python train.py --n_layer=15 --d_model=160 --n_head=2 --n_kv_head=1 --head_dim=64 --d_mlp=448 --vocab_size=1763 --activation="swiglu" --norm="rmsnorm" --norm_place="pre" --norm_eps=1e-05 --positions="rope" --rope_base=10000.0 --rope_fraction=1.0 --qk_norm=false --attn_scale=0.125 --bias="qkv" --tie_embeddings=false --parallel_block=false --init="normal" --init_std_qkv=0.0508 --init_std_o=0.063 --init_std_up=0.0727 --init_std_down=0.0727 --optimizer="muon_variant" --lr=0.00452 --lr_mult_up=1.13 --beta1=0.95 --lr_head=0.00606 --grad_clip=1.0 --warmup_steps=200 --schedule="wsd" --decay_fraction=1.0 --decay_shape="linear" --final_lr_fraction=0.0 --batch_tokens=16384 --seq_len=1024 --doc_mask=true --train_tokens=149400000 --steps=9119 --dataset="wikipedia_en"
MLP neurons of a small language model. Each row is named by its layer, matrix (gate and up: input weights) and neuron, and shows model dimensions 16-111. Each number is 128 + 24 x the weight over its row's rms, rounded and kept within 0 to 255. Numbers have three digits each. A neuron's up and down rows have the sign that makes its largest values positive.
After each neuron's rows, "fires after" lists the tokens most often just before its 100 highest values on Wikipedia text that the model never trained on. A number after a token or word is its count.

L11.gate204:159127131118130160136108110106114109173113175126103113095150151144128182152123127134103125095131149099123100125170124140159085144162101114156096132142130141168097153175136183106138153146128157165133141131162113108086104111120111140132145092147109150152144138101143152176162170098161124140
L11.up204:134134092125110162132117174134129144167107116170152151121136127085091115136134106152142116091086143134136156138138122145146129110131127114073122123060130154074090164130179109113150120119091154141134126133131105116161160102091118114141142101130100116135148146133146156097116115153103143112
fires after: " p" 32, " P" 27, "P" 5, "p" 5, " the" 4

L6.gate26:103112092112111135127137139082157168092154111142092144138137091148133132106090124149098116121170165144137127145122097147139087113123105124126132126155157167127151070122110144142163148106141144172107115111133136159137079113149118133125159159121131134131167109058104134114122137147168135064
L6.up26:089113129116124133149117142127148155160102113095172122082164117144131141128145104107130109150114136139125131127091138054118094079166109149090135119143103110118083124122125133180150154125108174121134110148141113128101104139110132121103140148095109110106081123115169138130137093128115114140
fires after: " a" 28, " the" 13, " of" 12, " in" 6

L9.gate253:131107152143125126103154123135146081102115075169100159107101119115117122089143171126153109121156118084083130127139092084131160147132083131157162139125104156090116101121144108118130129135132111116148123132101158091093127153133112094146149096128110101092133115102103134147155071165152137131
L9.up253:158155070104124116116159133099116154066161140117114146134124124109117136116096173155165131143130145115123140120085117148172124139102123116127135123122150091123170138130165100141129137143127164107126147201150110113156127145120167115140092118144130114136137140099143170160131135154124111151
fires after: "p" 12, " comp" 11, "ul" 9, " inv" 7, "f" 6, "oun" 6

L7.gate327:157080151117115137134084153117125128135162106133162139154125099139098143147101104136167117112129194125135114181144126103132126113115118116109126117123116150168093129170133130165141113094137124153132106108101128168097135149137146140151162153141125159118163116110093108123144117111140135090
L7.up327:122128118123135133148163136121176164125120124180136112127159131147099118130075136133121113146104155053142150147131122127136078116132114136126100150098146090169119113127091143124133136120126114155117158134105182154137136192131122140103126134131169152124103098120124100121127138121134136097
fires after: " " 22, " in" 14, "," 11, "\n" 9, " of" 9, " S" 5

L10.gate156:096167139066097125163130174116109154142110101118127110100153153112164129159162120140154138158148157086118153103148070166097131143130131124143157136118135118137108162154107137151115109142140155159112120132121131154103150086103139115166140120111093132107135130118122166090135121132067114145
L10.up156:114167092153138117148107101116136108143124103107117124162138123136117153134132181121109156151129122174145110160140132160086181134164115145150140123131085123131131073151137132114118145117127086121183114116126133132073129162132102127148175121133153096148143156158113137106092124096136129121
fires after: "1" 26, "0" 11, "5" 10, "3" 10, "8" 9, "2" 9

L4.gate177:119098123116134075116140137167145142136087126153116112098127113102161145123131118159114125073137166134143100167153126099148163137129111124157103118123087119080089096100143107112109076102166088131177105104127143102140127143118149103157086118142091115111120130155158118136142112093092143131
L4.up177:093103176133139129112137154130142163105118151142115103149131147125160123150155137166120105147101177152101097121118154100147153109134104145084098118117148137124155100134111120124114147101122109164145091131131064103186113175156151183133100145126133128130086155137144142084161143156139121125
fires after: "\n" 13, "us" 12, " M" 9, " O" 9, " Con" 8, "s" 4

L12.gate197:111160132078093124110125143138115144141136120114111129117111165132170130098100118134142056128124128136128164121186128143111128139130141143098145137157109108142077108167120138150130117116099110110107127140130157128108124127066120166130136126131093103111124142094164156132117143181135128136
L12.up197:134119113108101140113121098120149117147135132123130170152143119107105160088143130119131113158124159094136135097109077132118141134137161141113120139115137077189137103075120142086108110133171132166132091132148083120120121121147146144146133142141098153139131145132154104134137128083122136074
fires after: "3" 17, "6" 16, "0" 16, "1" 15, "2" 10, "5" 7

L12.gate328:113158088122109151144134140108148124126140101095148146143094115132121119134085098156111109141160126130159113112117143121106113133123079097153159121127138112113106125127166156102080153152156093119123135125125137092122140150161113120089138098139080137128161158133094105152130065127136131144
L12.up328:162149102138180128178128122129142138160090175148126135083163124156156121175122123129147120124104108072153104119110117143100114116136120115094112093141135115143131104139111156084110142138117141157096141139156134108157126124146140092137137107083096162156128121134134135136135157107099142132
fires after: " C" 17, " c" 12, " l" 11, " " 11, " v" 6, "fl" 5

L6.gate346:116167137150142124087089136120111150147143111171126122122147144119103143154115123151087140153165115104133124089128144151118107067154135129131101127121173094151125162158130135113090147116145150079133110143114102129134130160079158151130119127114093085114130138111092120159112090159143124130
L6.up346:097146160096145150133141129142109155138156136121134123080121099126137104153118127117144127092116137144130100098113089165143125098119116130114123131108082135162131103125111152145122113131112104159127188131141126090143142124104124111137143136124150121120133128129133117097122124141117191114
fires after: "," 62, " " 20, " July" 8, " l" 4, " June" 4

L10.gate220:108080149126160071099130112116137116141109119127147135123124195145125141118133135120135127123173169117146104116150098097126109084136153168133111126128119119148132135120166117117126128107111130134115134170145118165143145087156081113141109080130137158150166097087106144105133122110154076148
L10.up220:157135057157125159125133127109119141136126110107098108128082105126123099115082146098107096131124118118105132133137076127171139110164123171118130130119095142113116129118125093124175097133102147134116106146164102089113084066172128157098119131087093135123110100161128088122133132163121162116
fires after: "1" 50, " " 10, "9" 7, " A" 4

L7.gate349:122133091132137108125146133176151105145128138146127124141138134164139146108129128121098126093128186138154142079128136120130094145085139139124153129162128153186119103134123105174121108144091158127127086106147132105164086056157152147181147114126157093155163119079132164121149099153143170133
L7.up349:124114194095096142098129111151126091151148161127177149129152103157102126152098162124150123141151171169154116113148102123139128119122164091117111076160090109103123128085120083132108138116121101132146126140133144137131155133165150118143150154172134113133135146141088097134111117145104114123
fires after: "3" 10, "4" 10, "7" 9, "6" 9, "0" 9, "8" 7

L7.gate92:096129149117122125200166098145103113123135143132113138116121153135144126148150089095118127110148130131133119124138115132145114116133155152150133124117118124159135112152114143119127137099120142176102157178136094122104093127143116096115105111130138101155141142155118133166137181110175149118
L7.up92:142144079112119125107177107065105127127123125100140074110138128114095103177142150137170142124138109135128110139132104129162124097107161135119106106117098139110128099098155173128135164155089134128113131176134177124116176135148114130107146125182125139098112100110144132129180142105099129120
fires after: "1" 27, "2" 21, " " 19, "9" 8, "born" 4, "ing" 4

L7.gate354:122109082100115109138122144118152098144152091114121097113145136113119122125110134096147177090131159176141173129108149143134118126130148172083103106178151139144134145123136131167099164119136119117089082137147110129127133156161148125113098085154135127154183157105148121090134143103160137122
L7.up354:156159110132158126124112108187125129142152083124184112081114109130167130131133136141187101194136141132086110144105131122175131142157158111142121092160125132103151091084143185119094124132098161137130126134135119089147122143131135122126090130144155109153128149157120087103121156114108143129
fires after: "2" 75, "1" 9, "0" 5

L6.gate183:157180103112095172123135142098117146125133132122117147100128132123144131137101115091110149065131167143116083149168124179134128086075122165106147140132130134119143116153096153143128126146154113159114138081155088122137135158120125169154137116121109126097152134149117131156122100107106135188
L6.up183:148105149128108127122105125096136099125164145143116134148156130190118087122175091147131121103088104151085154181080169162151179131155094138137135120094146113130105114107093086122148143147118115144076177137103131104174145120105119148157146126121110138089140098141129156096099130161128148139
fires after: " c" 24, " Ph" 14, " P" 13, " p" 13, "P" 9

L4.gate228:145121125104124128132180115098103133130131136179091148123126129140078154096133134157051149143139060126072088119108118138115130133138137157149136109107172102157086129101124118119149117143114148141109112136145118131120143120084124131107139098143159107144144136152104111103127131116113155119
L4.up228:129131126116158122124111094129128107120148121121114117112132094140150061136143128140109147136199138137126122167163173127135110130132106158160101121131131139166097151122150114146147124139142119160174148099118170128115137135120140126157175117134086110113121141111163104093109104123139078168
fires after: "m" 19, "ri" 18, "im" 11, " im" 10, "ra" 5, "os" 5

L7.gate97:082149125081144159114088136141120116136089140155152147187161129138135088137150115154100113113173139128098145122116110135132093096144130152119136133136177127120144090107101100102127126159158106131104128138162110098077124132100105141132094097122118116130127127134125129170140118116126130194
L7.up97:124160075104085174113119137172141114118111127133132130165150107144160160124102128139130158128150166163099095151161129103076116083206154147091114116146122146092130132093113107130096129146121079132102132126111095119113138147134089149141120148154114130133110132146104113165138072160141128151
fires after: "and" 21, " N" 10, " h" 9, " C" 7, " V" 7, " c" 6

L10.gate164:104144105093155113142187102106092134152106136145134174099111148118149150130142137147073126105125153144178179122130141090130131128139106161118156119137103116140101143119115099166128182126156176092085110079139133130103149132126126096157137123131104105076155135144108108147140107120094135103
L10.up164:114121097135125119097181078087104090176122080125111174134107102141172171116074141157130142136131070134144165131141111169118137135147107151135146134149173140104130137109142128134116169136085073131125127151125094113106175142142098097141143162131165085130153119111081143122153087163154130138
fires after: "9" 33, "0" 16, "8" 8, "2" 7, "1" 6, " ar" 5

L10.gate39:142147143151151130168124137133121109143112097136137171096121116129102120142093132113123135060171133119150091159120100127125155133139146128126058187131104167123098173159158146101125119126114104117131159128133133124146158121145130105106087102087171120094143088151111169135165135097095163131
L10.up39:098120112143107100075160131130106138138130110119169087132117099173105143168133159130158153129127145089121125130162143107156137155124122161145123108137144107166138128105139183113107135097133119138111120116131137111153148164158141098115116156147138117078095166136117084094154158148105113170
fires after: " " 48, " M" 5, "F" 4

L10.gate320:132120130111132164123143133075095141185120152149113152125133111138136139138147106123124078121137152101135155148099122136120080134129156107119106145140150157132125138122134147097122099148149123089137175175139125131142136140091120150140087119154093157191113152113162150115149139093154138100
L10.up320:125147109139137062065131142080146118119144113149105106115141106119155085132148100122100130100134148083145111112142127144178097125121116112134113114140136101174109139141155148114111147146075142108113152119106150112147165125119142124108169103167088148103101154145140118103145177151119143112
fires after: " " 34, "0" 10, "2" 9, "9" 9, "–" 7

L8.gate182:105152076117151121167130149131143116141133151106141108161150102123114121136110103159117129115113136129175162139140121135113134134106136154095141099156142119118131140127145149155144108086128145115129174161135142108130124124121147080211185147098120103108140119127128109135142134098115155134
L8.up182:125133081105154077153182122099158110152123107135130109143131141098116150179106118106160109117097136143130110133157140159095156135164116135114104139106166136126158146116152136113160138080128163153145098125154125083117074147120151079162084109133181116147169135119145107114106155126101135133
fires after: " " 49, "2" 22, " (" 17, "1" 4

L8.gate275:170105151150081128053157157115104139129132110108151136128119088140135132100177080153151109081162153116130115125111135156122106121159133145120144177160124127093108165157096102133113128151096093148146128164129167116120124173132126134144080090092174134148156115115158087113112111149143147169
L8.up275:131131122120103127133131122127119150124145113127164147117121136109135112102111133128173101097158110149132156148114157130159117099091168173128116137085144107079117140125069164092167144106148156162117163108161125124163107121130095086115138088150126132154150077160135166125138121179143142149
fires after: "1" 24, "4" 11, "0" 10, "9" 10, "8" 8, "7" 7

L9.gate389:122137098119147160147138123119154122084171159106132103057136138146131120139104097102141153110125152138131169157108105145134113098102136128149158119135163123097100157143134098141144095118151150165151148163132114120109114136113105150153137124112113134132097127055098114125165149135155176154
L9.up389:132145106145088114161129084113163095120135109085100112138097134129089112143144127129124122094139103155162127099106140126132171112123123146116126126125097122122134137119088154088119130153111172169107127088121131137070155122138120128126126123141109125126115172136103103140075081061137133138
fires after: "0" 42, "9" 40, " h" 5

L4.gate40:114126110093109126142138143089140105156144073145117115174126144106107122166146099110127161137107070160079114131096153140140143131115129140128062108117102110108171136150172109106127118108142112104120125113110076104142139126089113173108122130105125129137120059101091129144142101122107142154
L4.up40:152149117141102133128132139117145122154127142145161070126104179120086134138142153158187104125130099131108168158130135149159148139126078183116132171175136113101136090112120150143119089096208096142143135119145146153148166144124136147109128113146127101127130106195136098119190154127091144118
fires after: " dis" 22, " pro" 18, " " 15, " man" 10

L11.gate138:127127114105077142130149147111076130087156104117139131163108118142098086093167129148128111133148122128107132124145138152174128139167127126101136099156094097160128094118113142146098144162096135128115120136106117147134120140176138146150105103116169147163090153139167154130171120139151158138
L11.up138:105154076101141144139148200144092130137169127115116114131109123124125096173128114118132118109140101122118156159099134118158126119103137147146129098117099122122101146115115121128151147136116164135117074138179142136117115142180114163151155119103095138155162165123109146108111150123134136116
fires after: "0" 22, "9" 19, "3" 8, "ort" 6, "5" 6, "7" 6

L4.gate223:156136141102110117145180118120144135113157099154114166119096111113155156093133133155156096067112152107140141113126141165111159167123111121141099113152177137130139140120158087094150105131169164162124165139106187110096151134126149122161104112108134088115176150172105132120101155085129124147
L4.up223:113090157116112102145129108145101125119141137125090173066084152137142135137149094156129111105127141172086151129144131131130079125120113141150097165119112081156122132138139129091091090124121097190146088076148135143154116095146132169123145164102130103109167121144175092139098158116126120157
fires after: " im" 22, "ur" 8, "b" 7, "on" 7, "od" 6, "m" 5

L7.gate395:141102139142142124130084119185142115131141097160102146117145065127135135137082145109128128131181173112088141170099139138137180127114113128121175065141119134168097143126148129124110161140139104150146124124119136137121127089138133126148113096127119088098101142181127132109123148165141100140
L7.up395:148156140078132135091122121135104150084126198148096122150095077163127141106150130157140096135107150114131096143141122110131163132129152107125150141120118131144117126157116111143146122117155124132073133142096109120110124153142102095124164135153073168136072162143143124116168118162139135153
fires after: "ie" 18, "e" 17, "us" 8, "f" 8, " w" 5, "p" 4

L10.gate188:088103092081126124145120114129146131140143103107131142121182115114116142143099152105109119114133109117143140117156155138117127142121140128098093169157170111124129147160113151135126152108155144101128120135118085212175139159104088142134156132135133145151111145153130098146125145089133109121
L10.up188:117143183147163112159139128124139131101129102141122133121204125117153100149154149092152176080128103120111142122097164091152166134158113111129112158103127113139162134115100153107151093153145168122122118177118136110169161083138164120162112138127105133131118159160111104141134127160143186118
fires after: " pro" 19, " d" 11, "st" 8, "ro" 5, "ist" 5, " Pro" 4